Part of a small language model's weights.
Architecture: RMSNorm before each block, rotary positions, no biases in attention or MLP, untied embeddings, normalized queries and keys, capped logits.
MLP neurons of a small language model. Each row is named by its layer, matrix (down: output weights) and neuron, and shows model dimensions 288-383. Each number is 500 + 25 x the weight over its row's rms, rounded and kept within 0 to 999. Numbers have three digits each. A neuron's up and down rows have the sign that makes its largest values positive.
After each neuron's rows, "fires before" lists the tokens most often just after its 100 highest values on Wikipedia text that the model never trained on. A number after a token or word is its count.

L6.down336:464505522505510509477478474514524491503525501519513476471504521508515512527518528505528508530495493499500526504486516490504532531508512480504532503530523516535490487520561501496489497570473464485514493467531452480549529510442488527471533469448492491487480511499486528495509474484506509501
fires before: "\n" 90, " |" 4, "-" 4

L10.down250:472519519488453469491493550466527521475508524499495499537472536536470491479495480509528508519516513485510479536500499469529464492518519475473484511474473468559543530498486484475473513495488508499503539469476513482511509508454475550482486509507512501451487489533480504560513486511486481493
fires before: " to" 37, " by" 9, " in" 6, "," 5, " from" 5, ":" 4

L10.down378:510457493495498466464520549497500488453503468479516475528495492487498503500464537496473502502466506535520492512511452481485517485491498511533489516498482537462484488481531524470492480493506474520531475492488486482522530456477484500505501524468492517544491521499503466506520511489431529506
fires before: "5" 16, "4" 16, "6" 13, "8" 10, "1" 9

L11.down126:443495542518502479507504450531464497498509505527529508518476470488522532476471490497523522527489526500461481508493457529482499488441465498447520503506476510521521481486488510466490494480486504519495538499466507514469543513505484470501504510475477507509524502514510548482510483483509540542
fires before: "\n" 52, "," 5, ";" 4

L5.down719:543541536522512540495512498508461461527558505476497485490510505533506497522555462523520444484475515457483487562507510521497481502490521507504507475477528491473485479513511486510520527477479484506485505471466502508473498444497496470517492523534458465521494428469536486452531516483508481501
fires before: " |" 45, "." 13, " m" 4, ";" 4

L13.down459:477518472493462504542521468503565483497504483498466426459499496476521488458504512525507491522508524491507474468504474552548532498503527508512470574518487527523505501464505514509492519486475496519494488495463519494489488477487531525529499536492512505521510481496470448477478482471535483487
fires before: "5" 59, "4" 25, "6" 7

L2.down668:468487499495492498535524518551447498499532475488497466486518491493481530501551515505489540487422491452507542477547492496516500490474534508476534469478477500511493505524556504472446462476503474541520496517509502552473562510419485470490510505472474502518521494506503543525494476486504498513
fires before: "\n" 58, " |" 12, " /" 9

L4.down362:511552508495547516489513510483502519494528498498484451484529504500555500554517472460501456477518538497479468495532520534490454448496508492531501502488505512493466448533513513499466530483521445472503533479494495490488507545473448489482508489481477512499491506491490513502527491483446462476
fires before: " |" 29, "s" 19, ":" 5, " Western" 5

L6.down853:506503475476507519489527496477464502519471504485498496527510500495470469456484486465484501538470489524517483487510540493517462465510484517481502519525521483496469543500459519494530478530491479479501485523564517504507473467503519459496513512538491466517453487466477510484524551541487531517
fires before: "9" 17, " " 13, "7" 12, "8" 10, "6" 10, " of" 9

L11.down527:480500500478511488498497514539470511518472514559513477482499496484480503512487488529490497499477491503535501487548499502483522520477533535447512495492505479481505476474520505535484466481502532498462521501530554516487490544493499476435474477469510470513515471525484471506489496460513455516
fires before: "0" 100

L5.down375:492492482486530510490541506473503520524512493502569487540517520525518518465462506556491520506459459499494509531460492513524515492485502471547504493510520484528500526480523517500470508530480538536527527488462483518504500499498461485501484481496485515509505513472499496487487475501510505474
fires before: "2" 29, "3" 23, "1" 19, "5" 8, "4" 7, "6" 6

L10.down466:471492528503480487459484438463533482510513486443524499463502528536559485515460507494549445506483501491434483494474472501464507509506504473499503538522517474508507487478489495459504482499534485534498516496499518458510483492518528513521498516476498522465489524476486493503521478485490506529
fires before: "0" 18, " century" 13, "7" 12, "9" 10, "4" 9, "1" 8

L13.down496:483498509527457498492551532546484513524505459447494485537462482538460507508492496511498500494540527525485519476491493520512513529491530489464490504493482475501514486512468515478505514450498523486473544467498464508528542557471535461483463531513516504477487505509473493488478521498545511486
fires before: "9" 38, "8" 34, "1" 24

L11.down35:520470536485557535516495516509514482502481484486494499456462526495506500537512504511482539466450500514475471447477534499527519521498497553497506546552511502493520501469470498513522500493503493491488467538520490480537493499500486516486474488478501514532508539481512474513524514495500485488
fires before: "9" 14, "6" 12, "7" 10, "5" 10, "1" 9, "8" 8

L10.down657:504467523510490500487487488533439479498524562481481517542471494480516499501554540522487506519492502501513480533533487490520485455497456512515509547478473470513491470540472537510452499527505531501499465493526517455535537444484481516520517470523464514547530553530475502483481535523461444462
fires before: " |" 54, "." 5, "0" 4, "," 4

L6.down3:508497509528470470473491565536485504484511478483502493492484516498528514468504510533477500490499501529534533488523439490519528507501494545499508517540524488474548478496492524513456447502452554460473486471471491548439466493482502490457524462487529510482468483496470481511485487488507481550
fires before: "0" 72

L8.down560:492507499481470512538503436458553482475457485539554485504541486487474507506490476514486531504490557480521493500515477465493492529498492468490534481528499503529491490495505491527490501457512512503481464494493533530464499515466517530461511486509499525527535446531540520500514476523476531487
fires before: " |" 26, " \"" 24, "\n" 10, "." 9, " The" 4

L6.down604:478504475496484480458507494472510486477512509489565494480499490514500509529488556488511482474486493547483493493497489555537488499465529517501495513513502534500539473497517500522508542481504538516499501491525521499467495503471499488513536523495482496521477513496472521508519482511491493504
fires before: "\n" 76, " " 8

L4.down220:494507491475481475522494492452519492501467538493459497481511509487564481551509480486546444504528487510537486511519528497478497455533464486490477468483509484496525501533500515490491505469537530525537499488487532509479448512484473506528509495531512505478473500474486496453511535479488463484
fires before: " |" 33, "\n" 27, " (" 17

L4.down764:520491494498490482486520473443464487459451488512510523520518527506456452478506475493489506477508509512503482543493489504496513534502519470482479517518505514520512462497505481512523532482494515461479481467502489499504494490513516473508479498494494487507508532459532479507514509479504506500
fires before: "\n" 35, "-" 7, "The" 6, "===" 6

L13.down5:500520494495512501514490480492498505490549488507515460494500488514496479472557484532520508478564505511486523525498479547498561481494468474490542432518505541500539502491467495483493503491524503534501456528482478485482495500517482543463492415480564489516523484534457541535505503503529481526
fires before: "9" 69, "0" 13, "8" 8

L5.down403:540492489450521512518498510489548475549465482496469512521487529498518467453501555457492489485462481551501537461504521527449505473515448504489495545475520510505494519459509512510513468476504503443497487540442554492509518470476509553507513452515488551552530543483499480518481553508525480511
fires before: "6" 29, "7" 28, "8" 24, "9" 12, "5" 4

L13.down369:556502489488494472510474512497547522493528484496480484492506468489513521501486522533537504525494485475505500521527512575511505540474487488519459483542480541532510502513525508505536493511482506446472469512479489468489506496499501479520503507493487436497492498512522501539516500493519497484
fires before: "5" 57, "6" 14, "7" 7, "8" 4, "9" 4

L13.down885:515505503487527540491535517524515520520474504531441478509554451466493500496498525512488504468490501478506498492449493523548526517530521510475505478517487513515454490539512489583531524480508501481487545483490456478527539463493498506518513490450504502505518506487519496514505481477562470539
fires before: "\n" 100

L11.down329:514555553485530509542490508525499510487525494505517473485496473443541525481496487496520491482471545473494521458522475507520464457534501535522530502475523451495500497534486459460516489506515486517495488479458474451481482548500497549479533482532521495497498525509465476532498489518504431561
fires before: " |" 51, "s" 16, "(" 4

L5.down929:476517501484523510508504460491502558494518495453510512490516497458515521500515497523483540516526471474458487544483493485476508498496499466492485477546519508510465463511478505443511479478497505532527495527507478466508506462520510506509472478491518490502443502498477491503499502522507485493
fires before: ":" 46, " |" 30, "." 6, "s" 4, "\n" 4

L11.down623:501526477552486505517509504514484488485494559459498501509467479494488484460449524476470480512470536491467533483506512556568501531503515510448489486465482488530548483468520476517504490511469488515551486502486549461489513486562467513459505493515519484520455487486497528510507479493493476500
fires before: "5" 12, "6" 10, "7" 9, "4" 8, "9" 7, "3" 7

L8.down310:472477500476475455516520519487506527474448495465529488569472529464479509512516494533461517479510483475543497446520449514504534538504533474531509536472499490470533465528477451490479518497487490492521457515487513493468522506516464482499483461473504509489503529520512508480490465473481512541
fires before: "\n" 46, " The" 11, " In" 6, " " 4

L4.down1019:497518483461524498523547497507513547510505490549464496530554470502490510512513499511504514493493492495525546511537513528471478482490459468506498458498463518498526462479519497478483511504505479536502513511491464491485485497477478510521522486520503516463508509491492478523535536528522491535
fires before: "0" 42, "1" 9, " |" 6, " after" 5, "2" 5, "5" 4

L2.down860:475487484480480476489517477482496479495491533492542506476491528478502520458490494466509516517518507525476510509547457510535533558480472500500496477518542495507488483473537513467485484500448477502550527498511519520494509462549467533521487494485483513516495474501490497434538502509489492519
fires before: "\n" 35, " The" 10, " It" 5, " He" 5, " " 4

L4.down648:558507490506485505515523535531478462469471492453447517484466517522495501542530532486488466509502495509517490509539510505494514536524509499485500509507484462501560510505465534510517507498467478489507545540514524547507536509505517487458528525507529514526477478490476509432505527494506497484
fires before: "0" 64, "2" 9, "9" 5, "8" 5, "1" 4

L8.down425:491488511530547475478480513519449465507532499512513505461543505523531510486508514456485490481510504470467493478487482478540508479471512523515508504454496462509512532518503463471491490484506507477453474525507513503511513499458512527543506440502521498505509525534435446522512509465474448516
fires before: "s" 95

L8.down860:538464455517465510512523522526497539499524466487469452504483518502522462496508499482470501501511520485479474499534468527516469496510532497480463543466541527525553529459483516479489507512515471511474474498496488475519511526500537473495486546527501472495513525522517474532491511565517496477
fires before: " " 74, " a" 5, " the" 4

L8.down295:474530530471494486496494498504536551489532519479455531487507478548487492479477477501497549515503462485510465474477480482463496473485487473509472461496510508462514527478456502498506525480484491517497505440483493465535470493520509532542521466468537464488442520503490532523526546475467473476
fires before: " as" 36, " a" 5, "," 5, " to" 5, " for" 4

L11.down921:541468501524492423496490485488507514466511472485494492501488512525505507505514475486503513458496541558530465493503503489522512493481490528489470586471531537510476486487528515448512525514544480557495472493526483537521504481514550489496470506505512515484489493488455501479495490491481551504
fires before: "6" 23, "5" 19, "7" 18, "9" 9, "8" 8, "4" 7

L5.down55:508526489490489477514495525499490494452445443473452473486474471475495488514508476457522495493498532475536497516487500484497515520470520505513461482493484540476490448482488473509467527532502448500477463471484511514515556522465496497502473517496473495487510529476493535496484487480501498492
fires before: "\n" 67, "-" 8

L2.down753:472478509497441530461504487489506488535477528507488489494487498504506487493474490507518493502485508531491451514475522502501508493446497516488499451529451472488514458490450538463532485485495505521587498502519483519529490451488473467501490484519529464450450477502553520487497507488485508492
fires before: "==" 24, "===" 22, "=" 14, "|" 4

L5.down982:504516501534509504523520493473521495478552499479479509463459506526485526459506476491479480473525485522439487505519502463480501490485549462544512496500540458476505456491506479495511473489514456487437495486508486502494526518519485427507501462475526528473501504548512538509527464539477477525
fires before: "|" 75, "|---|---|" 6, "\n" 6

L6.down637:431499528484492496474482487518486486503483483485518528456475494504479474496485494490488488476468496474526523467502512503484517497498509518451493515469471507476510495464459519487486542453556501551503508488530498516467515506476525528492525470470472515507530453520497523500522517501548541519
fires before: "\n" 25, "0" 11, "9" 10, "8" 7, "1" 7

L2.down560:491507507534483486541517437487483515504489493540498473490488483555473482506517508509513497486512499491522506465509493463491490493480497486509529552533476454520508456536495536497495560511477489476518471521483532491461525486531469508509479489489526467475501552564532523475492497509475478498
fires before: " " 94

L4.down301:486488484484536508532495443480520501523507545504474524462501481504487443524486515479538530487478494504476513530516497546473476476493479503510489553482499509512504531510443496466468535488516523494468484545479514539532496490511495494527528519505490533558504493503486507511515463545518508458
fires before: "0" 19, "9" 17, "8" 10, "ri" 5, "5" 5, "a" 5

L5.down838:523471500485453446493482520545507487479508497488556485498536494523489494482532535495500539473524457490508506516507522476478545471465487516479517492464524539481507497505486539491544494528472462516521523566507484489518522512526497523494508504509515492497523476506476477536474470456479519500
fires before: "0" 28, "1" 26, "3" 13, "6" 10, "2" 9, "4" 4

L2.down618:516537500509490568491507511501458465487488518478524510492550516526490495501493492527521497479488504520506467491535494536518538531514518514477511443519503482484487499537457522495429461488453474536537479493525524526479493533487506539499488476487518525498470496491470507482559514489451480454
fires before: "\n" 50, " " 26

L13.down64:508497524488429515542494521524464490516502478477491443473503490490518542511493522520504538454454555520491498507521543491443497506474428547490542491505513522518495472457530493497500489508519549503494506497530494528523527514472519531489510516504475445477471523517541500486505508474480482493
fires before: "s" 59, "0" 6, "es" 5

L4.down377:506490535518490506477505509442498495506544489503492496489549464447491514536533508503503517497522502471508510511501498516523503499532508532493538513525503560462519482466552529502514506487515511530502486505535482496542546502506496490508481499486528502537471504490480541504515492496520472492
fires before: "1" 15, "8" 13, "0" 13, "6" 11, "4" 10, "9" 10

L10.down992:514493446530467517482478507467507499535531512525484520475520469535469468502496528471522470492490497509492537474504519497457497526477504536461482496497518526514475479441476483468516483513534489476471478533476509515507542464498551499527513493549465459515519523461517512507469503517573484510
fires before: "2" 23, "4" 20, "8" 12, "9" 11, "1" 10, "7" 9

L6.down598:467503496519457459512493497501519480481458470486516507508520510475494508449486484535500514501464516499467473515509481485521494513514514501508496495529505553536476464458494482537492519511508463521488504493502484487478483498527481489465490561526481476545507499492508551471503526498514511484
fires before: ":" 56, "\n" 14, "s" 4

L13.down562:560489483496485501495513498461471495497505510497519534468545501523483492519494499522468476476457544526495494477486490540519505476490515509478494528460453492512486520476516516408476523490495482502519552532511469509545533527525507536514449520497467476496469534490525499491442468457512495501
fires before: "3" 68, " " 8, "4" 6, "5" 4, "2" 4, "6" 4

L13.down649:444467517525526469492484525465475518451474486467502506480500525495488479487517507478491493503441515528491499486555536499519456508458512552507494519511498498544484508527510510504509473505511490522497483494511515519465497484547515531497533534523495490502449487465495492517510520464475535485
fires before: "6" 27, "4" 18, "3" 13, "5" 10, "7" 7, "8" 7

L10.down517:480526495533497521493533527513495523481463447504471493555481483513545528509482506470538505506479491530489511534505498526530494466462517549499478448513481496559510501520502499525501502447490498475526531512515500505549548503479517482487480481508514535530471469514536489502478499517518504519
fires before: "\n" 96

L11.down442:478500506475517512488519528503511506481467501471483482494462499539468514517500499468510494528499537450489479474513491506517501475502499496444498488466487493495539503517523480533534522492484535499490495544478531487551505564487512502465488523550541534493463474513499500491491475524496510489
fires before: "9" 48, "8" 33, "2" 7, "7" 4

L10.down81:516515502534460496467490475483500491502513482500487471480514476488502511505505488455498492520517522503470492484498481503517463513502482522488490503527493516473518486525494485459460465516493533541460530501467509470481536511493492507500491488511489531474512475513493561535463531505538483552
fires before: "\n" 71, " " 8

L5.down576:497488441494532484488467548457564501550513520495517481519485499507519531475513472503504493501494491493548539532450483520518529481498477517519486507497513452527487445487507518488508473515455534449550490524452470531539490465499466479521490504515518504524537528461498531514523487541496492512
fires before: "4" 30, "3" 29, "5" 17, "2" 11, "6" 4

L10.down462:503508523508536494550470478515501459506517463479514505523484481471497493499527477524492461490492517487504491502527511495499496483518457500511476540467495489508523515494471512525515523503499508487504539489539473510520515471455540559510478487486523496535541583474456513490466457503490540514
fires before: " of" 29, "\n" 22, "." 9, " and" 8, "," 8

L10.down497:533524504481488485554532492481546529495459494536505499537471497493502492472471478500527531474519521523529508483490522529480531554469518503491504482513479443527507485473459551470495469468470544519508471518532516522497510498502456499491484449508481485527453507527472501522513434526520467485
fires before: "==" 24, "===" 15, "The" 8, "|" 8, "====" 4, "-" 4

L5.down34:464472488506511508471486526513557512471479501508490498508489502538535516471511475524519476489510510518543572489495482548534552471485503468480476549477510435505521507502474538488521463483478528467487512495536515502522474484505475504497479439501503518490518513459491510526529475507493518506
fires before: "5" 29, "6" 28, "4" 19, "7" 7, "8" 6

L5.down976:484554493500555506517506457494525485478521490518494528506485456488510483476443554501513530503493548509479508507513517529515497519462531518478504507468498518497511484506516500470510468501496527531481514564452555515542492517513499483529477503530530535475516490501495494502546526517482459523
fires before: "9" 75, "8" 14

L8.down447:405540472533461468479511433478559502503485465521505518466473504520502525529520510474525479554480535503499518509524506475530479459484531515451504504547482522520515499513547470506493506480476519471509507519485472515507476526468491522521457513467511458479502545491488475533457490487503473563
fires before: "\n" 94

L4.down901:518484506514505472463487468513491526512458513516448508456500463528486514527528493510497482514497503489535540469528465508488516512532500487481531517492502513484537502500486534524501484485515547503509503502479498480438493492481467483493447505491507488479517504515459477515537518509456483536
fires before: "9" 18, "7" 14, "8" 12, "2" 10, "6" 9, "," 8

L10.down62:502456507482511505494531504532483483481507505475471519456500555470545455496530498509477504524459498508476509455500519497538504486477548459492503527515512471483499488485495497459499516491501485535492514472532516501522543493482527495502503518543503504506516512483512497495461500564469471484
fires before: "s" 31, "," 14, "." 8, " degree" 5

L4.down209:466499491513487462498498484488487521464483537489527511462521552512491497504487515505513515466512489470499521476505506536516482476502482493499482462493498499482477438475489510488486522515495518555541526535499512517508488503514496548501482529515504547533524489521507565466472477488474509498
fires before: "\n" 40, " The" 13

L10.down739:504534502483481504553519475482535506529501504527505540478509513500475472514491476513525530463483516472479512502524512498467475507518492481522472483469460498493566457529499497530495502500548499524534467491504495502519501490480495506503478540511507476512495530504494506483512485484514482463
fires before: "0" 26, "5" 12, "9" 9, "3" 8, "." 6

L11.down424:448481518456475485488469503512495506504508510492482521501466491552511499472500530536514516536471509539515500514461495545539498474464476507524512451500498489524477483543486483475553432527502520489520574461529502472500446518525502510515503525460507461504515518505507501557535547540456491499
fires before: "5" 32, "6" 14, "7" 4, "4" 4

L13.down927:525551522428463496507515476482532498516493525496467470507478478516483515437511513475519520546475509514482509499457542498485512504497503485492500520494510490529533485527454488521493512480530536519507534507502456512533486495524499505462514497479501466497526504523501470482513495473459507504
fires before: " |" 79, " (" 7, "–" 4

L13.down660:497457510456492463514499543472500523496538508521499436483514515463485488501494518510474489460476499474504482499473523471486525518515495551498478526488489533510521461507481469502514495463528511498466471474491489493518492501483528505497508515514476495465489535510540518498493506528466507521
fires before: " |" 89

L2.down389:503528453439498472449463518475513488458473492521529515488501427499492502514522497466471530512470444529510481481532494480498502536457495535520517484550495505488459498477486518525515494468489527482505499496503478497501533517455472502490510504486464492514486492478525500514461494511515518439
fires before: "\n" 100

L4.down131:485513491503492513495560528525507484492518517491447502506503503488507530513486544489516472498477531492520483505484476551508509505513492491541468489554494498506473477509506488476537467463470548484501535504510513504535494517508503470515490546479489523507509504475526499509481500451518504479
fires before: "0" 18, "4" 11, "8" 10, "5" 7, "1" 7, "3" 7

L8.down36:524510470475482507513497489470487524504508492482510515528488539501506522510490470540521472488474468472521497534537486463471515523516537533458498513486504537511501486533507513473513483485481524495515487453483498478394512528513478550483502474542494477482501522485522506519465489452477502506
fires before: " |" 55, "UR" 4

L5.down632:515485518489477480522494486484540527501521522466492509500529526485481537480474527494485471451482441536472520532491484490477516490469510460515494476478507480511469468436508570450525472504477534523502460494533506476513496535489532492469518510498481477504478472515507482507490457532449486492
fires before: " " 45, "|" 23

L5.down138:494528499523555534510479523475501541517541500527503494517522531493485519469499508518503519516505505477536537531532544482486500498499518542485543527519492499515550523478468545479499502526514492463552483497439505511442489519474475488504478491474517523512548498485534470472463505448491493499
fires before: "1" 44, "2" 29, "3" 16, "6" 4

L13.down179:473467469487550515502477511542455508477536498458521488506519479530524561476489485490497459509435509450460481502503481456518512511500502492462508502485503498523491463489520545556527493467474481478482525474516486524490517510483481493502474516520508455502528501479498517453482508500533493511
fires before: "\n" 64, " |" 15

L10.down226:482502481491500504473490473528523513536452472509509512506518474499512502452518476471558502516502552454502515498497498517495480477507456528474459503461485466507541491550465440493479529453537497515524508530513498511512488512473523527507484467530476510478522503532549478516496492519475488516
fires before: " of" 42, "s" 7, "." 6, " to" 5, " in" 5

L5.down532:518483506510560514478507475504485498515496493467509521526488514545521489475530544516448467470466525511486480555491507473522572538447533531513507541481531519509529535528535525526491473505491500485459471489504464471509518473529508472503535532503485499519515522507534440491492489524521461486
fires before: "|" 44, "." 23, " |" 4

L2.down418:456519474464501500484493559512546525496509485507482487522488511518514474548493493479514486501496500484519496516513517442530454516502519501482553456494459499485496490504542491493508478463500470516554547502516478511514528483496509490484494495458491490464480511486499536483470487508478472528
fires before: "\n" 79

L5.down103:509525528498503507512506524505507533478492514529511506482482513476479512474561552536481469498485487509521544448484537521508477523466523488514483515527529501512540504514515506490456488517511492492469515462466502478526512500504449516505542470482487506491527501510473497514509479501508460509
fires before: "s" 87

L5.down441:480462486516498518496527482478509520533448519508498498468498517531482496548535525502502486505491493545471505509530466500515475516479496539474523468541530507477462485474523512516460551501492509478512507493484479453489534512472483526484547513452461534504471498464532505567497481533524502514
fires before: "\n" 98

L11.down648:499480482468553483501485481480496521507514483496454517518509504521534505460481514558487493475514521456531533483502475510505481474489489489489529517528454514552466490520513523500528485531430525518501461473506505497490533479484493508480479486478567514495448445513459502543501451514496502480
fires before: "1" 33, "7" 23, "8" 10

L5.down71:485498525499491509515511534504496537451495499532525470488542418517461501532511483498481479487509498479493497517541504458528453471475528532465464500489549446479497534509501495506479510503474471514472445486481476437497508539479520462478520472549490527489499502486516541498492527465511460552
fires before: "s" 70

L2.down653:502478513485493496525528463526512486488447474516500506509506527485521493521496498503518495491508507464532429509501503521491519506555515502466476518499488471544479475527476544487480518521472534487509534478503502500461510527483496527513526515562528526513499498493485518510481483531504498495
fires before: " " 38, "\n" 9, " C" 7, " D" 7, " N" 6, " B" 6

L5.down793:513481519522539507511488516495517522491529477496527486506518512511484489453504494514453495491501508504467464461506494482526453481481479554499517519517481502482492519498503536521501523469508513492546513528493490524481478515481490513496477498572495510496558503492543513488490490467475494500
fires before: "1" 28, "s" 22, "2" 18, "4" 5, "|" 4, "3" 4

L5.down349:476466479495508483497541484502526480509504507497457508552486457492478492542497470510560559489518525480515423502493483484435494520485518492478505529449537491501503468498482512494497512487515509490471523508509541486516504480508529493480490538538521558518490506504521494497480498524455499484
fires before: " " 56, " C" 7, " R" 5, " D" 5, " |" 4

L6.down537:509487480483497458427477474508476501518559500486469528501533538518531472481479523476562480465499467469509493502508458502514474473501498483487543491509508494510542509495460463526458513499512496486463528456521472511513509478474483513479472502548457517488479502539491490458491508510507448508
fires before: "s" 58, "ed" 5, "ic" 4

L11.down767:513542500456528518516477432489500503487477499499526518497482489530490550452457535516511555492493547509515487455458484512539517534527482463489503500521550498540520530491503521489503468473495569487518468519474475508475523491512543509511506502488485463549516484533526484464463524462507490512
fires before: " |" 40, " " 11, " (" 8, " \"" 7, "t" 5

L4.down444:516496495524493549541499500484466470486524527463480524510476476486449518542473524534540529529503519505505483528499540511475514493487487465506486491523536545465489495437539520492499513521502479517537491503504550518483558482440542536500558509482519486550483474514505517512494461487462497498
fires before: "0" 29, "9" 18, "8" 17, "7" 8, "2" 7, "1" 6

L10.down341:570530487500488497478498479510479489527524505466454484485505501495490496464511476508501519481550503488486522537485495494517516541505480512516482540502537538578501483466498432451484517497499458501447491509486498501526458490507477475474525527515550473472511517502502519510540554496523506502
fires before: " " 54, ":" 6

L5.down26:497465514454494472482518509493475542491462526483475513461535493471479467547515504518478506454502488498495495465520512501481469518511505542498530514530498517475492517508523508481498500528475473497463489488548536483530474469506500472500505525484527488486459475455465532480543497473521491493
fires before: "1" 14, "0" 14, "2" 13, "8" 11, "4" 10, "9" 10

L11.down72:477515509482482518508523538490535520469523443468507490488482521483489497500537497478512499500485552521518463537520470454521548537486508496503510497489480484528485471490487500461526484489541486520503436483498475498561504497522500469476481530477495501467495507540481521474520526459499474532
fires before: " " 47, " −" 9, ")" 5, " |" 4

L13.down390:505537508490489502474536470486549521514497484512500504481487486487474542553429466533514459556528502527499464509499513521479471492469486528505528458506519528483512497464489500499499497489482496476478464533493509535502513480489495538520494503473550506505498508493525498538503512506517507496
fires before: "8" 39, "9" 38, "7" 6

L11.down122:502456521531521529469515501489478492510528485503477507481512476541519506509496487506505481494493522541487502532467506492502529495502526512514525540540485522514495521512449482503519481535520472462529449524510470443500448494487531504518530509460485493468465517511507485512539531493505515534
fires before: "1" 25, "2" 16, "3" 6, "9" 5, " March" 5

L4.down625:528499519490537486518496491530502538481511460494489531519500525518547472562508493467487537476482513485486461506511497522487469504506512506456510540491546512460464531502433501510513533476493514461488494491505521500500504482464455552542515469496447497569518498521476517471537476525505467514
fires before: "\n" 84, " " 8

L11.down622:530515493483529508500520519500511506533502510473438506449494461511489493452527499481520517536482537477518478504486493564510503525531512476493478472528507468494472472540520500509524559498501469528480492501544499491491535490524520508521460498519489474499499493472461497551533481497486529488
fires before: "8" 57, "5" 27, "7" 7

L2.down110:531527521513508536522533519499523525509476527508483525556529518484497508522502516522531506509471514474517499507493428543540469506519499492515482506518495490507494503508481527512539544519503509475485500431506550525465478495471505545522485509496484487510468485539445523479519473509544511478
fires before: " " 46, "\n" 25

L2.down623:483510484482514490520541506480432500499529480511475482478526499535553499457469508464489455513466487488500496478528514528503533545472487480505510515519501541490462527481512507544478497503485514494507485496495500499526535471442443533458487486465518475463522499519504514511515474481471460494
fires before: " |" 57, "\n" 25, " (" 5

L13.down427:497496458528541505478565476500484500503531495527532543495510479466498497493477513557525503432489519519509502485475505501509512463491506519540518494492536500505516522459473474456543477519448490536502484500511502459524469489470517489507486539492513499532514495487501512545523493465453520533
fires before: "8" 26, "9" 11, "3" 8, "4" 7, "7" 6, "2" 6

L8.down580:514531487537517520509506485545518557488540517496495525480482488451511500494500499545467505465538500520515505501500528513505474483524496495485488498492504513534465492469474504507504498492475501490487483480462488513487484497531479475514470530532506494545443510465494520499493517515503485471
fires before: "\n" 31, "." 10, ";" 9, " The" 9, " |" 8, " In" 5

L4.down755:495518514499482457485522530515510458506510473524455528490505476550509510478519547540502461524491491511548504476508560520479473489522494517510507477507494501480492467512490524487528511475466539506546489516478495498520480515463472498522510492484549533459491466486498521502494462489498490475
fires before: "===" 28, "==" 24, "|" 7, "," 7, "=" 4

L11.down51:528534472479500464479495467463497498486496512502469480498521514526518500448503515506495509488511519454501558520487497530517485507510505487481489514468527537518490519494489451522496480505512518498528481506471497492494478482482541503499488481522500477489474519510464488542550489478486499482
fires before: "7" 43, " " 24, "6" 13, "1" 4